Weights of a small transformer language model.
Size: 14 layers, width 256, MLP 704 SwiGLU, 9.74M parameters.
Architecture: rotary positions, no biases in attention or MLP, untied embeddings, normalized queries and keys.
Training: a variant of Muon for these matrices, 492M tokens, 3754 steps.
MLP neurons of a small language model. Each row is named by its layer, matrix (down: output weights) and neuron, and shows model dimensions 160-223. Each number is 128 + 24 x the weight over its row's rms, rounded and kept within 0 to 255. A neuron's up and down rows have the sign that makes its largest values positive.
A block is one neuron, or neurons of one layer that tend to fire together. Before each block is what it responds to, as a language model described it from the Wikipedia text at the highest values.

Responds to: Middle pieces of words split into odd fragments, strongest on ct in October in dates, also ov in Soviet, th in south, est in estimated.
L2.down150 [156 123 114 113 104 143 110 124 139  85 152 124 130 116 134 124  73 125 124 136 157 146  87 128 109 111 157 131 127  82 119 129 125 120 150 132 117 129 130  99 156 118 162  85 111 150 168 111  98 145 143 139  91 151 130 113 128 103 163  64 125 103 125 121]

Responds to: First piece of a year right after an en dash, heading marks or parenthesis, such as the 20 in ===2020 or 2011–2014; weaker on mid-word pieces like Swed-ish.
L6.down119 [130 128 127  87  98 137 126 128 137 136 129 137 124 126 122 157 174 156 168 151 166 154  83 140 162 118 152 134 152 143 149 110 107 135 115 135  94 149 118  68 141 151 115 143 149 116 131 124 155 178 153 123 135 139 155 146 114 128 111 136 142 117 144 111]
L6.down139 [145 138 164 147 135 104 151 102 165 173 114 130  91 153 136 133 127 144 130 148 114 124 127 148 154 114 106 105 128 157 123 107 133  80 104 105 119 155 141 124 122 134 108 132 105 152 132 142 138 114  92 128 127 105  97 118 135 156 175 146 137 159 111 146]
L6.down311 [162 154 180 100 104 152 106 121  85 165 157 125  84 102 119 116 155 157 113  90 124 130 134 199 105 139 108 150 122 121 122 138 135 126  80 163 116  89 102 158 104  85 165 174  94 110 145 115 125 129 133 144 125 114 137 134 111 126 114 108 116 155 125  98]
L6.down429 [148 145 126 139  90  95 139 143 120  92  98 156 114  82 132 155 151  91 113 138 119 140 121 142 130 141 168 160 140 139 112 113 117 156 147 139 156 127 167 122 134 127 149 140 128 129 114 151 122  71 121 164 112 172 172 134 139 121 170 167 114 146 138 109]
L6.down494 [140 128 103 109 212 185 173 147 145 153 127 158 117 105  99 113 126  92 129 113 118  87 122 155 126 124 127 151 115 158 155 144  94 128 175 134 138 149 135 107 144 103 171 114 113 100 112 100 142  97 140  90 161  97 129 135 106 112 138 104  99  99 123 119]
L6.down517 [132 137 129 110 109 151 119 143 102 136 112 152 131 105 125 109 117 185 157  99 112 106  77 123 137  72 120 104 103 139 150 101 144  99 161 133 103 139 119 124 148 164  92 149 133 127 168 137 137 111 167 137 140 116 111 101 147 141  82 118 127  98 122 123]
L6.down605 [163 128 150 109 178  96 143 159 121 110  79 158 119 152 127 120 120 105 131 124  90 140 104 142 118 118 147 120 140  81 124 118 134 167 121 145 120 135 129 150 105 129 179 113 108 151 136 137 163 116 122 129 118 115 136 105 189 125 166  80 144 144  98 105]
L6.down615 [141 118 153 121 148 110 117 148  60 120 120 138 101 133 163 106 128 150 114 164 148 109 125 114 118 140 141 141 111 146 148 119 167 167 113  97 164  98 159  85 131 152 127 111 107 159 151 119 108 124 122 137 166  94 138 159 108 139 138 129 133 130 119  83]

Responds to: Fires on word-internal pieces inside common words, such as ear in research and year, ro in role and room, and "20" after a dash in year ranges like 2011–2014.
L2.down159 [ 93 122 153 105 103 111 115 151  98 171 108 169 116 158 108 165 117 136 119 137 100 156 119 165 177 105 132 121 131 142 130 104 111 122 119 134 128 105 163  98 165 130  94 131 149 134 120 121 178 120 101 138 128 121 134 140 156 104 153 111 135  96 138 134]

Responds to: Word-piece fragments finishing common words oddly split into small tokens, strongest for county (count+y), also e-ast, Nor-th, dest-ro-yed.
L6.down84 [172 179 142 121 151 124 105  93 173 115  95 213 106 136 125 111 129 140 132 172 111 132 102 138 154 134 174 111 126 138 127 115 127 107 109 104 133 126  79 142 105 160  82 172 162 137 107 135 121 100 117  96 154 135 136  83 119 119 132 123 107 136 144 148]
L6.down199 [131 126 170 127 101 142 132  98 110 136 122 119 136 131 156  86 125 117  99 143 127 111 122 112 130 115 176 124 105 119 120 142 134 112 105 100 151 106 150  88  84 127 113 148  89 123 125  99 110 102 123 151 146  62 109 104 144 127 103  97  93 148  93 156]
L6.down220 [133 109  90 169 107 142 141  96 145  61 142 126 104  88 134 137 165 126 105 155 117 154 120 185  95 129  92 104 123 120 142 104 155 127 111  82 155 103 123 144 155 140 140 140 133 107  77 114 125 157 150  87 111 159 127 140  96 105 146 150 129  98 104 110]
L6.down263 [116 122 144 114 125 139 144 102 164 117 111  94 148 118 135 139 142 120 112 181  80 124 111 149 110 126 139 133 144 135 159 120 113 125 100 130 151 150 145 142  60 147 102 137 141 125 142 143 170 123 114 101  85 132 107 146 113 132 167  94 107 151 143 156]
L6.down302 [103 174 131 102 132 149 158 106  66 131 103 135  94 115 108 178 131 134 139 110 162 145 105 123 154 116 144 157 133  95 143 111 114 144 130 129 123 101 148 120 107 109 166 104  99 124  95 102 177 122 107 129 117 158 126 130 138 102 108 106 107 104 113 117]
L6.down480 [ 93 104 161 135 180 129 103 145  97  80 127 110 133 129 126 137 125 165 127 159 145 101 150  99 180 111 175 123 138 105 120 174 134 117 126 158  86 101 100 125  88 124 105 100 169 170 146 147 147 134 111 103 116 170  76 215 153 121 116 115 139 101 172 128]
L6.down521 [104 134 178 163 125 108 123 120 174 140  89 101 139 153  95  97 135 110 159  94 121 114 104  79 135 130 117 148 120 132 121 181 126 140 117 142 113 133 125 143  64  84 165 125 128 114 129 124 152  95 150 145 137 135 137  84 145 134 128 166 123 111  89 113]
L6.down532 [127 105  91 126 115 125 169 147 129  97 132 124 139 162  67 140 117 175  92 133 120 153 135 124 170 146 108 130 164 131 101 118 109 119 101 118 136 126  80 104 128 109 145 157 132 145 125 143 112 157 120 154 127 115 151 112 121 119 137 120 125 129 108  97]

Responds to: Fires on word-internal fragments that continue a split word, mostly the "t" in coun·t·y/coun·t·ry or con·t·rol/con·t·ains, also s·w·itch, a·d·ult, Roxb·ur·y.
L10.down39 [ 81 108 140 136 131 152 119 112  93 160 144 126 148 120 113 151 122 135 159 132 157 126 167 114 113 170 128 134 173 131 137 138 113 109 124 133 145 152 105 111 139 168 168 141 114 125 107 150 138 112 145  93  90 118 113 138 144  74 120 128 136  99 140 123]
L10.down61 [ 91  99 132 159 216 106 152 132 184 138 125 120 130 152  95  88 153 149 111 141 116 107 110 113  93 132  92  77 138 120 113 146 131 150 147 148 172 115 116 116 179 104 135 167 109 106 130 124 158 110 128 100 145 117 127 153 158 155  86 130 135 148 110 134]
L10.down132 [100 135 155 118 147 134 151 140 146 162 134 128 165  97 120 110 151 126 106 144 144 148  99 103 106 146 131 121 126 130 109 116 132 137 117  97 130 119  74 125 165 124  77 153 142 137 142 161 153 134 154 102 127 117 175 125 137 151 111  66  86 116 117 146]
L10.down147 [141 131 148 139 132 119 110 131 164 111 104 177 164 121 138 149 134  96 177 123  91 118 139  91 106 113 101  95 121 101 135 114 120 132 163 127 120 128 123  97 111 150 120 121 130 130 140 100 103 115 147 127 130 107  92 101 153 123 150 100 151 146 149 169]
L10.down282 [ 39 127 109 103 101 139 135  92 109 119 105  70 151 153 131 127 145 128 147 126 145  91 114 123 123 144 150 161 159  98 135 127 147 129  82 112 148 120 159 104 119 118 134 145 108 135 112 131 107 136  93  60 111 121 100 160 155 131  96 129 138 150 134 119]
L10.down363 [128 131  88 105 145 123  85 123 127 123 154 117 147  57 129 144 120 112 128 120 159  92  96 161 172 139 119 141 129 164 138 157 126 121 155 114 131 101 130 127 131 132 115 148 109 127 133 137 169 117 168 128 108 153 146 122 106 110 146 176 180 137 141 128]
L10.down572 [131 133 128 167 132 108 120 172 125 106 199 118 172 116 118 121 123  87 124  74 164 150 141  99 148 139 134 138 105 147 167 149 168 104 130 122 144 102 121 108  95 129 183 157 107 100 115 121 118 116 142 116 108 118 147 152 168 157 154 143 117 140 132 133]
L10.down660 [153 130 129 112 152 170 133 136 107 114 136 132 108  95 160 124 135  83  85 100 116 145 135 160 130 152  94 130 148 150  98 105 170 134 114 139 129  99 122 132 123 150 160 158 112 116 159 110 124 154 129 116 110 113 126 110 147 182 104 126 125 128 105 132]

Responds to: Line breaks ending a paragraph or heading in Wikipedia articles, usually after a sentence-final period; occasionally "the"/"The" starting sentences.
L6.down30 [125  93 104 150 134 122 112 114 134  98 128 127 123 120 144 120 127 163 152 135 137 114 109 121 146  87 131 110 113 125 145 136 133  98 145 130 118 137 112 129 129 134 153 114 139  84 123 145  67 135  99 163 135 157 133 136 145  96 166 142 104 142 143 118]
L6.down238 [106 132 134  90 113 106 126 107 126 129 112 165 179 130 102 109 101  92  84 120 101 141  94 115  87 142 102 147 115 103 113  97 147  86 140 109 157 129 107 121 124 130 161 138 113 148 132 136  86 101 146 161 110  98 141 157 202  80 107 102 105 119 130 111]
L6.down328 [119 106 133 169 124 106 128 117 136 129 151 113 124 149 148 126 119 172 158 160 131  76  96  84  99 140 110 149 169 125 140  76 136  79 146 120 138 129 153 166 144 114 132 139 162 144 110  97 124 119 143 160 120 114 153 108 106 116 137 190 146 140  78 131]
L6.down419 [124 125  95 135  87 140 118 131 131 176 117 148 140 129 129 152 111 106 103 127 128 107  79 139 183 143 139 122 135 142 145 125 152 141 136 132 140  90 134 128 115 109  87 112 111 141 126 154 131 140 166 136 155 108 121 118 134 133 163 165 156 113 156 104]
L6.down543 [105 124  96 113 111 171 157  96 149 141  64 103 172 141 173 118 127 114 140 115 112 147 146 113 184 125 149 128 110 149 154 140 117 112 107 150 145 131 123  84 127 131 144 198 112 114 116 133 127 135 120 141 149 119 117 120 115 117 132 160 124  98 117 139]
L6.down557 [113 110 124 114  79 109  79 143 146 136 109 138 141  97 126  90 158 122  92  98 143 144 134 112 147 117 115 110 134 119  86 113 136 121  64 148 149 154 176 136 177 132 113 138 147  87 123 136 116  96 161 134 123 126 115 144 120 134  98  77 112 153 136 127]
L6.down594 [153 110 132 146 147 111 141 158 172 112  98 170 132 129 133 133 178 166 130 148 108 128 100 144 138 125  99 116 148 157 136 144 126  73 166 131 138 138 130 144 158 150 150 134  99  81 104  78 120 184 148 123 124 102 140 135 168 134 148 138 125 101 161 118]
L6.down625 [ 79 122  76 122 176 119 134 153 130 161 109 135 105 143 133 188 165 127  96 142 163 104  84 146  91 137 136 151 115 132 122  95 107  77 119 108 163  80 127 126 134  67 138 171 135 147 109 135 151 141 110  98 121 147 146 125 135 135 161 142 126 134 144  81]

Responds to: Short mid-word fragments like t or ist that continue an odd split word, as in ul-t-imately, in-t-o, stat-ist-ics, d-ist-rict.
L6.down50 [114 112  81  87 135 191 112 105  88 127 140 154 137 162 107 153  95 143 135 112 114 102 140 132 104 112  80 114 121 125 131 143 150 126  97 123 171 131  83 106  97 153  58 168 118 123  94  86 154 107 147 145 151 123 141 158 105 120  98 134 120 141 121 120]
L6.down122 [114 147 169 142 136 123 103  85 149  96 121 116 132 108 125 111 146  99 121 124 128 126 140 133 155 153 153 142 172 175 136 127 133  79 141 138 109 138 125 157 156 109 116 128 129 136 153 150 131 143 125 104 124 137 133  88 122 141 137 152  97 129 104 126]
L6.down416 [109 136 135 179 146 121 129 122 136 139 139 109 134 153 140  75 155 137 127 148 136 112 110 144  86 155 180 128 121 119  96 177  78 140  94 134 123 120 142 130 132 150 134 159 132 132 138 164 141 153 159 133 133 130 125 137  67 136 118  97 105 125 139 163]
L6.down430 [140 116 128 160 127 141 115 115 118 130 114 121  96 157 125 124 153  53 143 142 137  95 130 118 150 126 136 132  86  94 107 153 120 105 146 114 112  96 147 151 141 153 171 177 131 188  77 174 187 131 156 129  88 130 163 112 131  92 169  92 109 168 159 138]
L6.down527 [129 179 130 104 150 125 174 100 135 164 119 122 100 122 188  59 143 117 155 120 149 112 108 135 128  69 104 135 122 145 115 111  82 113 116 150 165 129  73 123  99 122 140 137 149 118 104 168 123 156 137 142 133 134 110  92 129 121 132 137  90 105 124 131]
L6.down547 [114 106 117 118 128  75 128 126 123 141 140 124 138  99  68  85 134 162 131 119 123 155 115 140 136 106 117 106 136 120 162 136 122 141 146  96 128 107 149 152 131 115 137 122 108  94 190 111 125 116 138 128 133 148  93 108 116 123 121  90 114 156 152 132]
L6.down624 [106  78  79 128 159 169 122 152 132 133 134 101 155 149  96 139 141 145 127 150  86 107 120 147 100 112 139 130 129 148 118 130 131 165 166 149 100 136 144 147 113 130 122 132 161 107 126 169 109 158 127 159 112 149 137 149 151 151 145 127 139 134 127 105]
L6.down694 [136 120 119 154 129 102 156  96  86 143 108 147 103 126 148 150 120 150 128 127 161 102 163 133 145 107 114 109 148 115 127 173 113 109  86 116 146 130 124 102 129 106 221 145 107 128 122 144 137  82 118  92 144 139 118 121 126 108 112 155 166 111  84 160]

Responds to: Second word-piece inside a split word, mostly after prefixes like con, in, p, M, such as con-t-inued, in-ter-view, p-art-ial; also non-Latin script bytes in names.
L2.down609 [119  94 138 134  85  74 155 116 169 138  97 142 132 101 118 124 150 107 146 152  81 123 120 130 128  91 135 127 122 159 123 161  58 118 141 142 151 128 134 133 164 171 186 162 114 137 135  93 127 145 133 101 111 148  94 145 106 104 101 134 109  83 147 120]

Responds to: Middle word-piece fragments of ordinary words broken into unusual small tokens, such as m-ad-e, H-ow-ever, alw-ay-s, T-h-is, outs-id-e.
L10.down45 [ 80 106 150 112 157 164 181  95 117 141  83 109 130 134 100  79 131 110 107 125 131 116 141 146  66 137 158 123 144  87 149 141 157 144 128 127 101 118 129  99 118 148 119 110 127 152 125 171 161 146 112 123 181 129 130 129 133 139 123 123 171 136 188  96]
L10.down172 [132 120 118 137  97 100 130 103  96  96 170 126 115 120 154 155  94 187 151 140 125  92 105 154 147 169 126 128 162 136 155 149 134 128 144 130 115 119 156 135 127 173 156 105 126 101  96  93 127 106 183 138 114 123 113 135 137 131  92 116 110 161 132 139]
L10.down216 [178 117 137 183 118 124 178 133 129 130 156 140 163 126 145 115 116 132 116 146 158 203  96 108 175 125  66 131 138 140 156 140 146 130 176 113 116 106 158 140 138 153 140 114 170  69 115  86 162 146 134 168 136 166 190 124 115  82 117 107  95 163 140 126]
L10.down309 [141 120 114  96 130 143 120 105 123  96 157 152  88 149  93 151 114 132 131 129 107 154 142 141 117 107 128 121  95 133 114  89 122 112 138 119 119 143 119 132 127 141 117  84 134 139 157  92 122 138 127  86  96 109 104 173 123 123 154 132 143 112 179 136]
L10.down359 [162 167 131 157 106  85 123 118 106 153 146 130 108 125 100 138 123 150 155 135 167 147 120 105 136 100 121 124 114 125 139 170 179  96 131 162 167 125  82 135 129 153 138 151 121 157 143 119 146 121 128 142 123  95 127 116 138 159 114 118 169 163 143 107]
L10.down573 [106  96 155 121 152 126 137  91 105 136 138 130 143 115 166 135 124  86  90  65 156 153 143 135 135 104 121 118 116  96  96 112 149 156 104 112 130 131 159 125 151 129  89 152 139 103 137 145 154 110 103 135 105 140  63 126  96 132  67 116 147 144 113 127]
L10.down653 [118 131  92 103 147 145 136  83 123 139 169 112 147 102 117 107 162 116  71 154 123 118 108 135 141 137 120 148 148 125 135 150 160 147 120  86 140 147 122 113 124 120  98 109 110 127 119 129 124 111 134 117 155 113 132 126 137  99 179 131 131 111 120 123]
L10.down701 [103  91 110  94 120 161 128 116 112 120 100 128 137 141 129 136 118 154 113 120 142 153 172 100 132 166 156 167  94 145 103 134 108 131 129 118 134 107 122 132 104 202 122 146 128 188 134 140 154 162  94  88 152 155 170 139 119 132 139 157  88 126 154 120]

Responds to: Final word-piece completing a country, state or city name split into tokens, e.g. Pakist-an, Indones-ia, Fran-ce, Philadelph-ia; occasionally other word endings like Educ-ation.
L10.down31 [138  89 112 122 110 112 118 157 106 172 132 147  80 139 137 138 124 105 131 129 121  58  97 122 139 122  88 124 106 132 150 138 144 136 165 106 113 113  94 159  79 124 147 106 136 107 128 166 117 120 126  69 142 120 129 111 123 102 162 138 145 138 165 135]
L10.down90 [124 123 133 144 141 138 119  84 125 110 121  78 151 160 119 139 190 132 169 154 112 145 115 149 164 145 118 120 152 138 159 103  99 139 149 138 147 161 117 126  61 167 135 148 144 161 127 110 105 126 109  93 103 132 173 126 156 110 142 129 143  97 120  98]
L10.down119 [168 158 129 151 147 126 165 146 133 100 109 122 162 131 114 110 122 131 165 123 161 100 143 175  96 100  94 153 134 146 130 110 140 117 110 114 140 109 123 107 162 121 146 159 122 108 123 121 143 109 145 131 175 141 164  99 157 142 120  97 117 124  89  87]
L10.down261 [156 156 132 129 118 163 141 148 110 149 101  98 143 125 125 106  77 106 122 158 130 126 138  95 122 143  99 104 127 144 166  87 155 103 115 119 124 154 112 118 126 119 106 153 146  74 186 129 129 142 134  95 145 105 109 114 107 108 157 142 127 132 108  86]
L10.down310 [116 152 109 100 133 114 113 131 127 158 126 133 146 149 100 104 136 138 116 164 160  93 115  96 114 138  91 123 126 149 149 134 140 157 112 100 132 118 135 106 129 108 181  94 107  89 122 113 135 129 118 130 127 112  96  94 135 141 102 116  97 133 135 125]
L10.down561 [ 87 100 153 132 110 124 168 145 124 129 120 119 111 147 131 119 146  72 128 139  74  85 100 128 127 116 122  97 135 158 193 128 118 155 181 139  92  81 128 155 144 108 127 116 135 108 124 119 152 125  98 121 111 127 104 137 116 141 160  85 113 117 156 114]
L10.down617 [105 150 116 137 126 131 129 160 115 107 150 117 106 134 121 113 106  87  99 106 137 129 152 122  59 112  90 160 134 148 141 123  96 158  98 107 138 148 140 158 134 113 141 129 119 101 122 143 133 131 128  76 160 146 114 103 116 151 139 131 122 118 118 146]
L10.down649 [168 131 127 132 124 112 155 133 139 135 114 103 134 100 127 121 162 124 109 112 110 158 122 123 123 111 114 130 142 125 118 122 152 113 142 183 109 176 123 151 125 108 140 103 148 146  94 128 119 121 136  81 133 162 119 142 146 109 115 121 121 104  81 121]